From a checkpoint of a small transformer trained on Wikipedia: 9699 steps.
MLP neurons of a small language model. Each row is named by its layer, matrix (up: input weights) and neuron, and shows model dimensions 64-127. Each number is 200 + 20 x the weight over its row's rms, rounded and kept within 0 to 999.
Before each neuron's rows, "fires after" lists the tokens most often just before its 100 highest values on Wikipedia text that the model never trained on.

fires after: "R", "p", "w", "l", "t", "En"
L9.up732,224,202,192,191,178,188,206,205,159,214,211,192,226,196,227,222,184,184,187,204,211,221,199,198,167,186,197,202,207,219,183,189,176,225,172,160,176,197,150,191,217,175,201,179,198,236,201,223,235,230,197,200,209,195,211,193,247,213,211,194,212,227,175,196

fires after: "au", "in", "ti", "Yor", "ol", "c"
L6.up154,185,171,184,210,224,202,217,171,181,193,197,212,199,218,179,205,213,211,195,176,179,218,252,220,201,182,208,175,194,156,201,183,181,214,188,196,172,225,202,199,199,224,194,221,213,215,184,177,186,220,224,202,180,160,214,186,188,194,212,186,186,215,178,205

fires after: "s", "S", "F", "f", "all"
L7.up214,177,195,208,201,211,184,224,188,223,193,181,206,194,188,222,193,217,191,202,193,190,209,164,203,203,191,201,208,207,204,161,215,223,220,217,206,247,214,207,210,206,187,226,179,208,224,171,221,218,192,193,232,183,164,224,173,198,188,203,221,180,205,200,169

fires after: "the ", "in "
L2.up370,209,233,199,216,187,187,206,209,203,186,173,204,192,180,203,178,213,202,182,226,203,152,188,167,220,196,204,232,216,164,209,227,224,178,198,194,190,169,199,203,200,212,167,178,221,185,239,177,191,207,190,202,191,236,176,171,183,180,234,208,202,178,215,149

fires after: "W", "Coun", "n", "w", "E"
L2.up187,242,184,161,226,203,167,229,211,185,203,198,206,189,222,194,215,194,221,179,176,227,183,180,214,193,217,237,203,182,214,200,182,209,221,198,177,189,216,242,179,206,228,143,191,195,242,187,194,215,172,190,237,239,198,204,174,198,210,170,202,219,199,150,189

fires after: "the ", "and ", "of ", ", ", "| ", ": "
L8.up562,198,208,210,192,194,195,166,178,179,214,188,204,222,235,177,183,180,237,224,226,199,175,204,166,211,198,202,204,208,205,224,215,202,188,225,181,157,230,223,192,201,191,210,206,180,186,186,212,230,202,225,235,222,191,199,161,217,186,187,206,172,167,215,221

fires after: "c", "st", "p"
L2.up214,176,198,167,204,207,214,201,220,200,204,174,187,190,210,193,209,199,189,196,224,218,211,198,220,213,183,193,198,215,216,206,221,218,176,232,194,176,193,184,189,214,194,210,196,202,216,252,206,212,207,176,197,182,169,171,210,223,222,186,234,202,214,197,181

fires after: ",", "$", "re", ".", "ch"
L8.up691,205,231,215,223,193,182,193,203,178,208,196,170,228,199,182,242,221,207,184,174,209,210,180,237,209,201,220,210,160,206,184,189,213,216,226,184,219,224,184,215,184,199,207,215,233,201,213,197,197,213,193,188,206,201,200,196,170,152,176,138,223,210,205,214

fires after: "l", "P", "L", "G", "W"
L7.up359,209,210,213,163,189,193,217,200,166,228,187,184,218,197,180,220,186,223,184,202,216,178,181,231,208,212,175,189,192,178,167,210,246,187,177,199,190,171,180,237,215,215,224,188,220,169,222,201,228,185,222,204,198,207,187,176,174,243,150,180,182,201,200,182

fires after: "B", "qu", "C", "F", "T", "rec"
L5.up529,205,215,204,210,189,179,225,199,161,202,167,167,198,157,200,205,171,211,186,214,175,222,211,244,181,224,168,233,181,177,179,190,205,199,178,195,202,199,177,201,207,183,179,179,174,195,199,184,199,197,192,182,170,183,214,208,193,200,239,202,214,239,217,183

fires after: "D", "\n\n", "| ", "S", "R", "Cl"
L2.up437,224,206,206,188,201,237,178,186,183,189,208,200,215,214,211,192,197,176,202,204,195,237,181,214,229,182,227,174,192,226,187,201,195,193,220,206,246,193,221,215,251,210,250,223,271,195,207,200,194,185,206,206,223,202,214,208,214,215,184,175,220,189,220,197

fires after: "An", "- ", "to ", "G", "an", "N"
L9.up472,220,216,203,189,198,213,190,230,222,171,205,195,213,165,230,205,194,238,188,205,188,188,234,200,206,225,190,226,216,181,175,186,178,212,181,211,188,219,203,208,185,216,200,208,218,169,228,194,195,223,168,195,148,186,201,191,200,221,192,217,201,196,188,200

fires after: "Dav", "J", "Willi"
L2.up496,189,198,216,202,173,200,209,221,210,232,192,219,199,166,189,221,186,188,180,174,201,175,156,224,237,228,216,187,192,206,185,189,211,226,192,209,184,176,225,170,244,211,165,217,192,218,251,232,242,213,171,198,180,189,189,238,214,197,182,209,228,192,204,195

fires after: "c", "C", "amp", "acc", "Ex", "A "
L7.up438,200,214,194,207,189,189,205,200,201,179,177,173,204,202,204,205,194,176,181,208,186,211,230,254,224,180,232,208,180,178,239,192,221,186,179,177,195,223,212,177,219,190,182,209,228,216,159,198,178,219,188,208,207,160,210,192,180,202,237,228,198,219,200,188

fires after: "in", "ag", "Yor", "org", "ex", "ans"
L5.up54,210,197,205,171,240,214,228,225,185,197,151,230,182,176,204,203,172,204,172,172,185,162,227,191,221,172,178,201,204,146,190,217,210,204,178,213,189,204,201,210,200,203,207,182,211,229,215,163,190,195,201,195,170,158,226,199,190,198,148,215,167,199,189,218

fires after: "C", "B", "S", "f", "c", "G"
L6.up540,178,223,185,192,208,222,215,187,221,159,205,217,187,188,210,188,211,204,206,218,195,193,224,176,197,184,192,199,219,209,165,257,235,222,196,227,189,232,209,198,182,212,200,177,171,196,168,211,204,220,185,215,172,221,203,186,199,203,217,203,209,211,198,228

fires after: "the ", ", ", "(", "in ", "L", "| "
L5.up345,230,190,212,155,215,195,167,219,187,205,197,193,217,170,232,184,168,190,179,180,219,197,263,189,209,183,166,222,215,235,175,239,211,216,218,190,180,205,213,197,223,200,216,180,201,177,216,213,222,193,176,187,164,183,195,223,199,197,198,192,197,197,196,229

fires after: "v", "k", "V", "d", "od", "K"
L6.up759,225,221,174,186,180,204,217,221,187,211,176,249,207,223,190,175,202,199,149,189,200,229,186,216,172,215,227,198,200,230,201,180,245,176,224,177,197,214,219,186,189,226,238,172,200,174,186,214,223,237,195,191,188,189,173,227,209,250,185,205,196,180,208,212

fires after: "u", "a", "ep", "e", "i", "K"
L6.up717,181,207,205,172,137,224,199,215,221,201,209,191,195,168,221,205,160,183,202,196,201,179,212,227,197,200,189,181,173,218,186,173,217,188,188,208,159,179,217,182,209,189,175,177,190,181,215,201,243,239,231,194,196,204,182,210,208,172,188,232,191,203,162,173

fires after: "le", "j", "h", "St", "H"
L5.up327,203,205,210,164,199,204,208,185,187,229,176,213,195,190,179,214,185,172,223,188,202,227,197,230,178,216,213,201,199,178,191,214,214,203,220,206,225,160,227,190,192,203,177,217,203,238,213,183,207,199,207,201,198,165,150,202,192,222,203,192,172,170,188,183

fires after: "cl", "Cl", "R", "os", "qu", "com"
L2.up699,192,189,209,201,222,201,180,202,197,223,201,163,187,185,205,221,203,185,203,184,201,174,185,198,197,174,211,220,193,258,236,208,191,171,198,204,192,207,207,186,213,205,227,145,200,195,222,205,207,203,187,205,195,235,200,179,183,179,203,148,217,219,181,192

fires after: "P", "f", "sp", "F", "av", "p"
L5.up497,185,192,212,169,207,175,202,194,183,218,186,192,205,200,235,180,166,197,176,199,193,200,224,155,201,211,222,183,200,196,187,191,204,219,195,185,185,186,190,183,184,197,202,137,219,217,200,189,208,188,210,209,230,232,200,220,197,193,206,177,180,206,184,221

fires after: "le", "ea", "l", "li", "Le"
L5.up76,189,203,186,169,213,184,213,160,203,199,211,197,162,213,211,179,183,184,209,206,182,194,187,224,156,155,209,200,196,173,193,210,217,160,184,188,184,180,170,211,200,200,170,183,173,200,209,214,188,230,198,209,254,211,203,187,243,199,204,173,177,229,209,172

fires after: ".", "|"
L7.up191,194,190,183,224,182,225,193,216,202,179,194,192,224,212,188,231,185,210,164,182,175,209,209,185,210,154,207,211,198,200,224,222,201,232,194,210,184,170,178,185,236,182,195,199,207,192,202,187,214,161,216,248,197,187,170,183,212,243,205,194,213,196,186,172

fires after: "W", "M", "F", "B"
L2.up523,238,188,191,183,229,163,181,210,155,225,186,166,203,232,229,185,205,210,174,241,215,199,217,231,215,186,179,215,220,186,247,189,210,229,195,209,198,224,203,240,220,183,146,190,219,200,199,169,180,195,209,222,211,205,211,193,153,196,228,231,208,175,214,205

fires after: "to ", ". ", "and ", "a ", "Com", "\n\n"
L8.up134,192,202,200,189,214,199,204,212,198,244,202,201,161,208,220,179,200,223,198,221,197,175,190,199,214,231,216,184,192,192,178,219,202,191,176,187,161,187,204,205,210,166,178,181,204,204,180,230,226,193,201,199,218,177,177,242,199,198,230,186,152,191,212,203

fires after: "con", "pro", "it", "ic", "l", "M"
L5.up233,179,185,226,212,172,165,209,204,206,200,194,181,214,186,203,169,223,174,221,175,208,206,188,175,191,240,167,205,208,184,201,225,204,244,204,202,198,221,221,219,226,200,216,221,203,221,190,226,182,198,221,198,198,215,193,201,206,202,219,205,188,228,212,197

fires after: "V", "R", "C", "qu"
L2.up69,219,223,223,230,192,223,211,215,197,209,187,219,183,172,171,196,208,212,175,178,154,206,194,213,191,182,246,191,212,214,188,181,209,177,228,171,194,176,190,212,202,199,177,220,213,198,211,207,196,231,211,188,195,168,182,194,214,191,197,211,174,230,213,148

fires after: "s", "ex", "S", "th", "Mon"
L2.up432,219,214,196,220,181,215,201,193,228,195,183,180,165,199,232,232,176,167,180,209,201,181,159,188,201,186,202,180,224,246,192,184,166,206,230,212,189,206,198,207,203,170,179,243,203,206,199,218,194,199,217,208,214,194,175,192,212,188,182,211,218,191,163,209

fires after: "m", "C", "| ", "qu", "in "
L2.up95,193,191,223,230,231,240,214,213,210,198,174,221,225,181,170,225,204,232,222,195,195,206,215,205,194,155,196,171,187,203,203,207,182,209,196,200,187,202,207,219,197,206,169,211,199,214,192,192,204,193,188,233,228,159,207,198,198,215,175,192,166,223,162,197

fires after: "c", "University ", "C", "Mon"
L8.up275,233,219,192,211,225,201,196,219,186,190,157,192,215,199,188,210,210,242,205,195,199,218,220,230,199,194,212,220,199,182,222,195,191,234,208,184,194,173,226,171,215,180,201,179,176,198,225,219,221,206,203,228,175,176,159,173,156,246,223,212,194,211,212,191

fires after: "c", "v", "dep", "re", "iv"
L7.up133,221,232,189,194,171,176,187,205,218,236,214,194,192,206,214,167,197,178,227,199,185,215,201,253,226,212,235,179,208,177,211,192,195,208,232,216,207,184,199,207,234,203,193,178,180,192,212,193,184,175,177,230,208,188,186,198,205,188,192,193,195,260,207,215

fires after: "P", "M", "o", "m", "a", "e"
L8.up461,223,210,210,215,219,227,219,220,228,197,189,175,217,204,208,188,184,210,206,217,193,168,198,165,203,210,221,206,139,184,213,171,218,203,210,225,159,170,206,200,194,205,199,189,216,210,247,212,209,185,175,202,200,237,205,206,190,176,167,223,141,187,199,192

fires after: "d", "D", "en", "G", "f", "g"
L6.up713,184,203,225,225,189,222,194,192,221,220,206,182,217,205,220,185,213,189,198,173,205,211,167,181,196,192,227,205,190,173,184,242,214,197,198,185,199,223,191,241,203,232,178,192,170,212,187,221,213,197,196,187,202,197,172,187,218,220,210,185,179,204,188,210

fires after: "N", "T", "An", "B", "E"
L8.up364,230,211,214,159,181,197,213,210,205,197,208,199,211,171,187,217,202,195,204,202,197,194,240,224,209,224,210,209,190,168,193,213,199,214,176,227,203,184,210,185,244,190,231,179,195,169,183,189,232,189,194,226,180,194,248,245,221,213,159,214,214,177,177,214

fires after: "ed", "n", "v", "a", "ab", "m"
L9.up336,179,177,195,238,215,209,207,204,180,211,202,182,216,208,182,159,202,213,213,199,175,198,182,202,229,180,192,176,201,209,208,172,220,210,187,240,191,204,194,169,201,220,178,177,206,224,191,161,214,207,174,205,192,230,210,197,206,205,203,226,185,213,140,202

fires after: "Rus", "O", "t", "Sw", "L", "T"
L6.up483,201,201,210,186,194,188,207,180,197,236,203,231,226,177,183,205,183,172,212,205,199,188,205,192,194,215,174,168,210,227,232,171,222,206,169,164,191,177,184,194,204,216,203,177,214,197,168,226,197,200,177,214,218,241,205,224,212,198,231,188,178,194,182,222

fires after: "the ", "in ", "The "
L8.up425,179,221,176,238,201,224,191,204,197,187,167,164,200,168,177,174,233,183,177,205,195,214,195,226,227,235,183,213,171,167,194,201,220,202,184,220,221,181,245,206,219,201,171,182,207,188,213,201,196,258,238,185,203,192,165,189,206,190,206,231,214,218,201,175

fires after: "v", "G", "s", "S", "g", "al"
L5.up96,212,192,202,206,203,178,198,151,191,205,191,202,202,206,188,173,183,188,214,167,205,183,192,205,208,179,219,168,203,241,162,185,200,218,243,202,219,202,228,211,171,159,200,182,183,228,171,231,215,227,186,231,179,205,205,182,206,221,227,266,206,214,181,182

fires after: "c", "op", "ip", "ant", "ap", "iti"
L6.up468,199,206,196,197,207,177,239,235,235,190,176,183,178,185,209,212,209,193,211,181,180,218,228,204,213,207,225,167,200,220,213,178,208,193,201,191,198,199,218,196,184,180,174,201,210,191,183,212,213,218,196,202,231,195,142,190,210,238,194,201,172,172,185,191

fires after: "|", "=="
L7.up8,203,171,202,204,192,189,183,197,206,175,208,176,232,182,203,215,195,171,193,195,190,233,183,174,181,211,202,209,196,152,200,218,213,191,171,215,173,215,195,241,223,152,241,204,210,229,223,224,192,156,189,235,219,192,200,221,220,199,199,206,212,208,198,196

fires after: "R", "s", "ed", "n", "S"
L5.up615,221,183,228,176,189,181,251,203,193,190,199,213,196,189,168,213,204,211,226,200,196,210,191,191,209,197,195,213,219,174,221,208,182,208,175,212,219,195,192,146,213,212,203,190,185,172,190,205,199,204,200,195,170,233,221,229,237,191,166,199,188,214,173,198

fires after: "I", "K", "G", "A", "k", "C"
L6.up414,184,224,213,165,162,201,210,199,205,184,201,218,231,197,180,184,195,222,193,189,165,206,159,210,219,237,205,196,209,190,189,204,258,201,187,169,261,216,187,185,187,198,215,187,182,181,200,221,212,183,159,176,191,205,164,250,196,175,190,185,209,210,224,198

fires after: "O", "R", "l", "ed", "p", "L"
L2.up255,210,212,197,180,220,175,213,175,171,222,215,187,203,163,200,195,188,211,203,188,198,199,215,212,198,203,196,181,194,177,209,207,192,169,167,170,217,217,161,205,217,226,196,200,208,212,207,225,223,219,181,159,205,232,210,207,224,204,158,225,167,224,193,202

fires after: "Par", "Fr", "| ", "par", "L"
L2.up208,193,221,201,145,187,194,220,197,246,161,143,170,225,194,208,167,198,200,183,195,235,173,222,204,191,203,202,208,210,215,220,231,162,223,201,223,171,191,208,204,219,214,201,217,201,209,182,184,240,185,165,198,184,180,193,211,198,183,218,211,201,221,191,232

fires after: "S", "C", "s"
L6.up213,201,184,169,187,179,169,237,187,191,222,177,177,205,192,189,237,190,195,187,177,190,205,213,225,201,229,191,220,190,195,191,207,213,193,199,212,201,219,232,202,179,216,214,201,176,217,195,195,177,201,184,195,177,174,210,171,190,188,220,219,203,170,193,199

fires after: "E", "I", "A", "N", "U", "Sc"
L2.up399,218,216,175,165,207,206,248,233,196,199,200,173,206,172,177,186,208,204,178,166,202,230,229,220,200,199,206,212,177,208,195,203,196,210,181,233,227,218,195,177,185,214,210,196,177,151,211,198,200,217,216,189,186,209,191,233,207,199,233,187,197,206,152,177

fires after: "w", "h", "F", "\n\n", "sp", "W"
L2.up662,223,215,198,192,198,186,202,176,181,214,224,198,226,211,218,201,192,186,229,226,242,184,210,219,190,176,220,219,167,242,202,208,225,196,229,211,187,198,230,215,223,217,187,200,171,208,193,218,191,179,188,209,185,194,191,181,194,205,218,206,196,234,175,239

fires after: "C", "E", "Con", "S", "Co", "M"
L8.up460,209,192,235,179,213,193,228,183,205,185,182,214,229,183,179,169,205,213,211,179,190,217,210,184,229,213,201,196,163,199,187,217,239,190,183,209,182,227,233,188,192,213,202,207,195,185,171,228,235,209,171,220,200,215,207,196,184,202,188,243,172,185,196,195

fires after: ".", "R", "ound ", "-", ". ", "F"
L8.up217,194,198,208,184,199,224,213,212,193,208,174,212,234,176,210,243,187,204,151,243,198,217,221,189,222,176,183,228,238,209,197,203,217,215,153,199,172,199,223,200,218,224,199,209,176,221,192,178,213,187,219,190,211,168,223,203,183,184,200,213,190,225,193,143

fires after: "| ", "is", "R"
L2.up750,171,171,209,201,182,206,185,175,229,210,164,218,205,189,201,202,202,188,229,200,194,180,184,164,228,233,154,225,204,184,181,216,210,214,207,199,184,227,225,221,235,200,163,228,194,171,190,208,233,162,243,162,221,197,204,227,203,178,209,207,187,162,225,202

fires after: "c", "C", ". ", "- ", "\n\n", "• "
L7.up130,211,223,156,171,197,224,193,199,167,187,198,156,189,170,207,191,207,214,194,202,184,191,194,218,202,219,224,178,155,167,187,179,191,205,183,205,197,204,204,193,219,182,191,177,182,216,167,194,234,194,194,227,190,183,179,178,203,169,219,206,221,214,247,186

fires after: "ap", "7", ",", "ann", "3", "re"
L5.up458,198,218,198,197,218,193,203,223,161,190,191,217,182,199,227,201,182,213,210,223,201,191,174,214,195,213,222,206,163,201,187,224,166,237,218,148,198,164,191,188,176,208,214,205,199,188,243,180,231,191,229,175,222,207,192,203,204,157,185,162,206,224,157,203

fires after: "\n\n", "\n", ". ", "ty ", "ate "
L2.up88,174,220,218,180,155,164,223,236,208,176,185,174,190,203,187,206,198,227,212,235,197,199,201,182,196,197,221,191,170,177,227,233,187,233,173,204,202,211,194,215,194,176,199,181,210,251,179,239,258,212,172,190,191,199,184,220,203,215,203,189,205,215,203,200

fires after: "S", "the ", "K", "| "
L5.up762,171,190,197,187,202,185,233,199,199,205,211,215,212,171,217,236,155,196,203,196,191,152,210,200,197,241,221,212,203,207,211,208,191,180,203,225,220,224,205,221,209,185,178,180,187,198,224,199,182,186,135,186,189,175,209,195,211,174,220,199,212,210,208,195

fires after: "|", "cl", "serv", "qu", "si", "os"
L6.up530,197,211,227,189,225,211,189,213,189,225,203,225,219,173,183,203,229,200,191,206,197,177,187,184,216,193,180,209,193,224,164,190,226,162,210,200,198,217,207,202,183,181,233,173,173,209,203,180,198,180,199,201,207,195,204,209,182,205,181,189,242,263,214,196

fires after: "d", ", ", "f", ". ", "ed ", "s "
L9.up248,191,176,206,220,158,227,189,181,182,205,198,183,211,226,202,214,172,181,206,183,210,197,190,211,186,211,218,217,175,177,186,212,193,188,198,245,209,202,221,190,179,205,202,188,195,204,191,201,213,200,203,182,176,210,197,223,191,207,209,176,156,214,191,246

fires after: "R", "r"
L2.up42,210,183,199,204,235,213,159,150,213,199,198,219,214,216,218,217,209,210,177,195,189,199,146,206,210,200,196,200,189,228,195,224,207,193,181,188,213,214,178,230,235,220,210,185,222,209,180,189,208,184,237,178,167,209,215,212,208,170,192,183,192,160,210,196

fires after: "P", "K", "f", "I", "A", "E"
L6.up652,181,189,185,209,168,179,218,188,181,242,192,211,189,180,183,173,203,198,190,184,192,224,176,238,189,235,235,213,215,200,209,192,188,228,190,205,209,178,202,191,178,199,208,191,218,168,181,200,211,243,227,221,189,184,194,221,162,180,199,200,185,178,185,179

fires after: "A", "le", "a", "Mar", "u", "Le"
L6.up320,213,195,213,221,225,161,220,172,192,227,186,190,207,231,203,196,215,203,179,221,213,189,197,198,176,180,215,251,212,216,193,182,228,219,193,174,216,190,169,190,214,193,209,199,219,195,193,210,186,247,195,186,195,229,237,208,212,173,195,195,173,228,230,188

fires after: "k", "K", "P", ", ", "C", "is"
L9.up241,193,210,188,199,227,190,240,227,174,220,166,212,238,199,208,187,173,234,196,204,202,196,199,182,176,250,176,196,218,214,219,193,206,208,216,199,199,147,212,197,209,167,238,211,183,208,185,190,175,203,184,213,200,215,196,192,182,180,182,169,205,184,206,210

fires after: "d", "tr", "b", "D", "| ", "ord"
L5.up195,211,173,206,214,183,249,187,204,204,234,199,184,227,198,213,209,190,188,212,205,210,168,121,208,164,208,200,200,192,183,161,218,206,166,190,189,180,178,202,215,221,183,232,190,217,177,186,191,193,177,204,182,203,192,183,194,185,213,221,222,181,231,181,199

fires after: "Ch", "G", "J", "L", "K"
L2.up361,207,194,236,170,211,174,197,170,193,219,207,176,234,172,209,169,192,207,220,225,172,207,157,199,195,213,157,195,204,220,229,201,241,220,199,203,202,245,180,238,192,227,212,216,221,196,207,183,176,180,180,161,220,212,186,205,237,220,163,234,201,201,209,182

fires after: "was ", "is ", "un", "be ", "ly "
L6.up522,212,205,205,173,197,181,212,203,225,192,198,187,168,190,213,186,218,197,216,201,190,173,214,197,196,206,171,215,166,185,149,236,196,196,219,204,213,206,194,189,194,169,177,211,175,207,215,215,212,198,219,195,217,215,222,157,188,165,248,168,165,186,167,217

fires after: "eb", "F", "C", "A", "P", "B"
L7.up501,198,157,208,210,222,166,218,197,176,172,191,217,230,205,225,178,187,211,168,185,202,220,217,238,157,217,211,190,195,238,228,180,208,222,180,213,200,191,221,207,217,203,201,178,225,178,210,187,198,214,179,228,231,189,181,218,191,214,205,185,199,171,171,223

fires after: "| ", "ph", "er"
L7.up675,195,151,180,185,180,183,175,203,187,191,222,185,186,214,221,191,180,202,220,177,183,255,196,194,214,185,197,183,195,185,192,191,201,187,216,222,192,210,232,219,221,192,198,213,190,207,213,184,187,196,212,198,222,182,175,227,205,193,183,188,180,212,213,178

fires after: "9", "5", "0", "6", "4", "3"
L6.up174,184,207,180,201,219,188,211,163,213,200,193,211,146,207,186,198,171,183,174,222,185,160,218,226,195,197,202,212,174,247,228,197,227,210,191,191,209,203,179,201,178,208,181,199,208,227,186,206,190,186,205,208,179,173,201,240,224,199,170,181,214,194,204,191

fires after: "| ", "g", "c", "r", "R", "In "
L2.up762,162,202,193,161,231,157,189,210,220,195,199,161,177,183,217,212,199,196,225,206,187,224,199,205,170,219,145,163,196,197,201,222,227,203,218,179,213,230,163,248,205,175,169,193,214,181,225,195,228,218,233,187,243,180,179,226,202,201,210,206,190,163,207,170

fires after: "R", "re", "ur", "n", "ran"
L6.up356,218,190,210,183,209,192,182,201,215,184,200,226,201,198,187,206,170,215,196,220,201,204,237,178,214,232,205,213,202,152,197,179,196,192,189,203,217,182,163,196,195,238,199,182,180,190,196,218,203,167,178,190,168,187,212,207,227,210,215,183,178,189,209,172

fires after: "S", "J", "s", "es", "Th"
L7.up181,228,195,204,200,197,196,199,236,210,200,186,206,207,163,222,183,192,181,189,174,166,221,176,174,231,216,203,189,215,231,224,193,209,191,221,202,231,221,191,216,230,187,185,193,205,213,224,199,206,181,199,206,173,206,209,212,207,194,162,198,236,182,182,161

fires after: "G", "c", "C", "g"
L7.up502,175,203,162,223,190,173,206,152,196,206,180,193,209,194,234,174,187,205,221,265,201,234,197,159,236,225,194,183,165,211,200,228,187,210,215,203,201,194,178,184,193,201,216,182,189,221,215,197,206,207,191,229,220,162,184,211,213,191,237,218,217,174,199,170

fires after: "\n", "Br", "ir", "st", "overn", "sel"
L7.up665,198,188,196,208,164,213,200,229,199,225,210,177,199,201,206,198,192,164,213,203,208,215,220,232,220,190,196,181,190,206,186,198,213,198,170,206,226,208,220,202,183,195,213,184,188,243,228,251,204,202,194,221,255,144,203,235,220,218,210,218,208,205,201,196

fires after: "9", "0", "8", "1", "4"
L2.up31,192,169,159,212,213,204,197,214,206,216,194,186,192,199,213,169,195,166,187,239,182,187,190,252,175,180,185,198,204,186,199,212,216,187,207,178,191,218,221,182,177,239,224,208,199,172,239,171,161,184,223,194,189,190,220,199,217,176,181,185,213,192,187,209

fires after: "ch", "m", "i", "po", "P", "p"
L7.up126,196,155,214,177,197,183,204,209,205,227,203,191,199,188,206,195,180,216,228,212,189,215,209,209,217,227,175,197,170,174,186,172,191,169,211,217,169,201,194,222,188,194,219,155,243,195,201,180,201,162,207,188,146,195,199,152,205,174,214,160,202,203,191,201

fires after: "h", "j", "v", "ri"
L2.up460,219,182,200,213,220,205,188,179,238,216,202,224,211,195,165,212,210,181,243,203,159,209,163,175,208,238,191,196,177,202,187,232,208,208,229,211,214,189,187,181,204,166,193,205,222,230,185,176,173,190,180,236,205,200,190,204,204,221,179,130,168,208,168,209

fires after: "l", "R", "s", "S", "L", "p"
L6.up491,191,210,226,184,209,201,211,184,175,211,218,173,193,173,183,233,168,239,227,208,178,193,202,156,213,206,213,248,217,204,201,207,197,202,185,177,221,218,208,222,208,213,180,214,205,215,217,209,208,169,189,170,172,217,170,193,209,214,199,220,176,219,174,263

fires after: "v", "G", "V", "en", "z"
L5.up415,205,184,235,218,168,210,212,226,219,191,211,198,212,188,227,180,186,173,234,186,180,206,193,181,217,187,175,190,190,182,192,205,193,178,209,203,225,222,186,202,169,225,185,205,190,202,175,227,198,201,173,237,178,194,215,191,186,192,207,136,213,208,211,244

fires after: "ep", "p", "m", "i", "ar", "h"
L6.up207,197,182,186,197,155,221,200,203,202,214,202,203,219,183,184,225,199,204,195,206,188,202,235,214,203,177,161,213,161,217,191,173,198,233,154,187,156,169,183,171,188,217,226,183,211,195,226,198,160,229,232,189,173,203,195,178,225,193,209,201,219,275,208,182

fires after: "G", "T", "| ", "C", "ies ", "l"
L6.up333,201,204,207,157,206,176,204,155,201,205,192,182,243,189,194,164,182,202,214,171,188,192,207,206,159,195,185,157,206,195,214,208,239,181,199,184,240,225,221,220,185,192,208,202,196,230,168,228,205,216,198,210,209,177,214,215,172,157,221,192,210,193,202,220

fires after: "S", "W", "J", "Dr", "w", "s"
L2.up171,185,225,204,224,209,216,221,202,218,208,212,195,222,197,212,184,185,195,171,187,238,202,206,210,196,205,186,203,199,213,231,164,225,192,240,231,186,201,203,220,188,194,193,218,219,199,175,178,190,198,214,180,244,180,203,204,207,202,179,158,210,182,157,207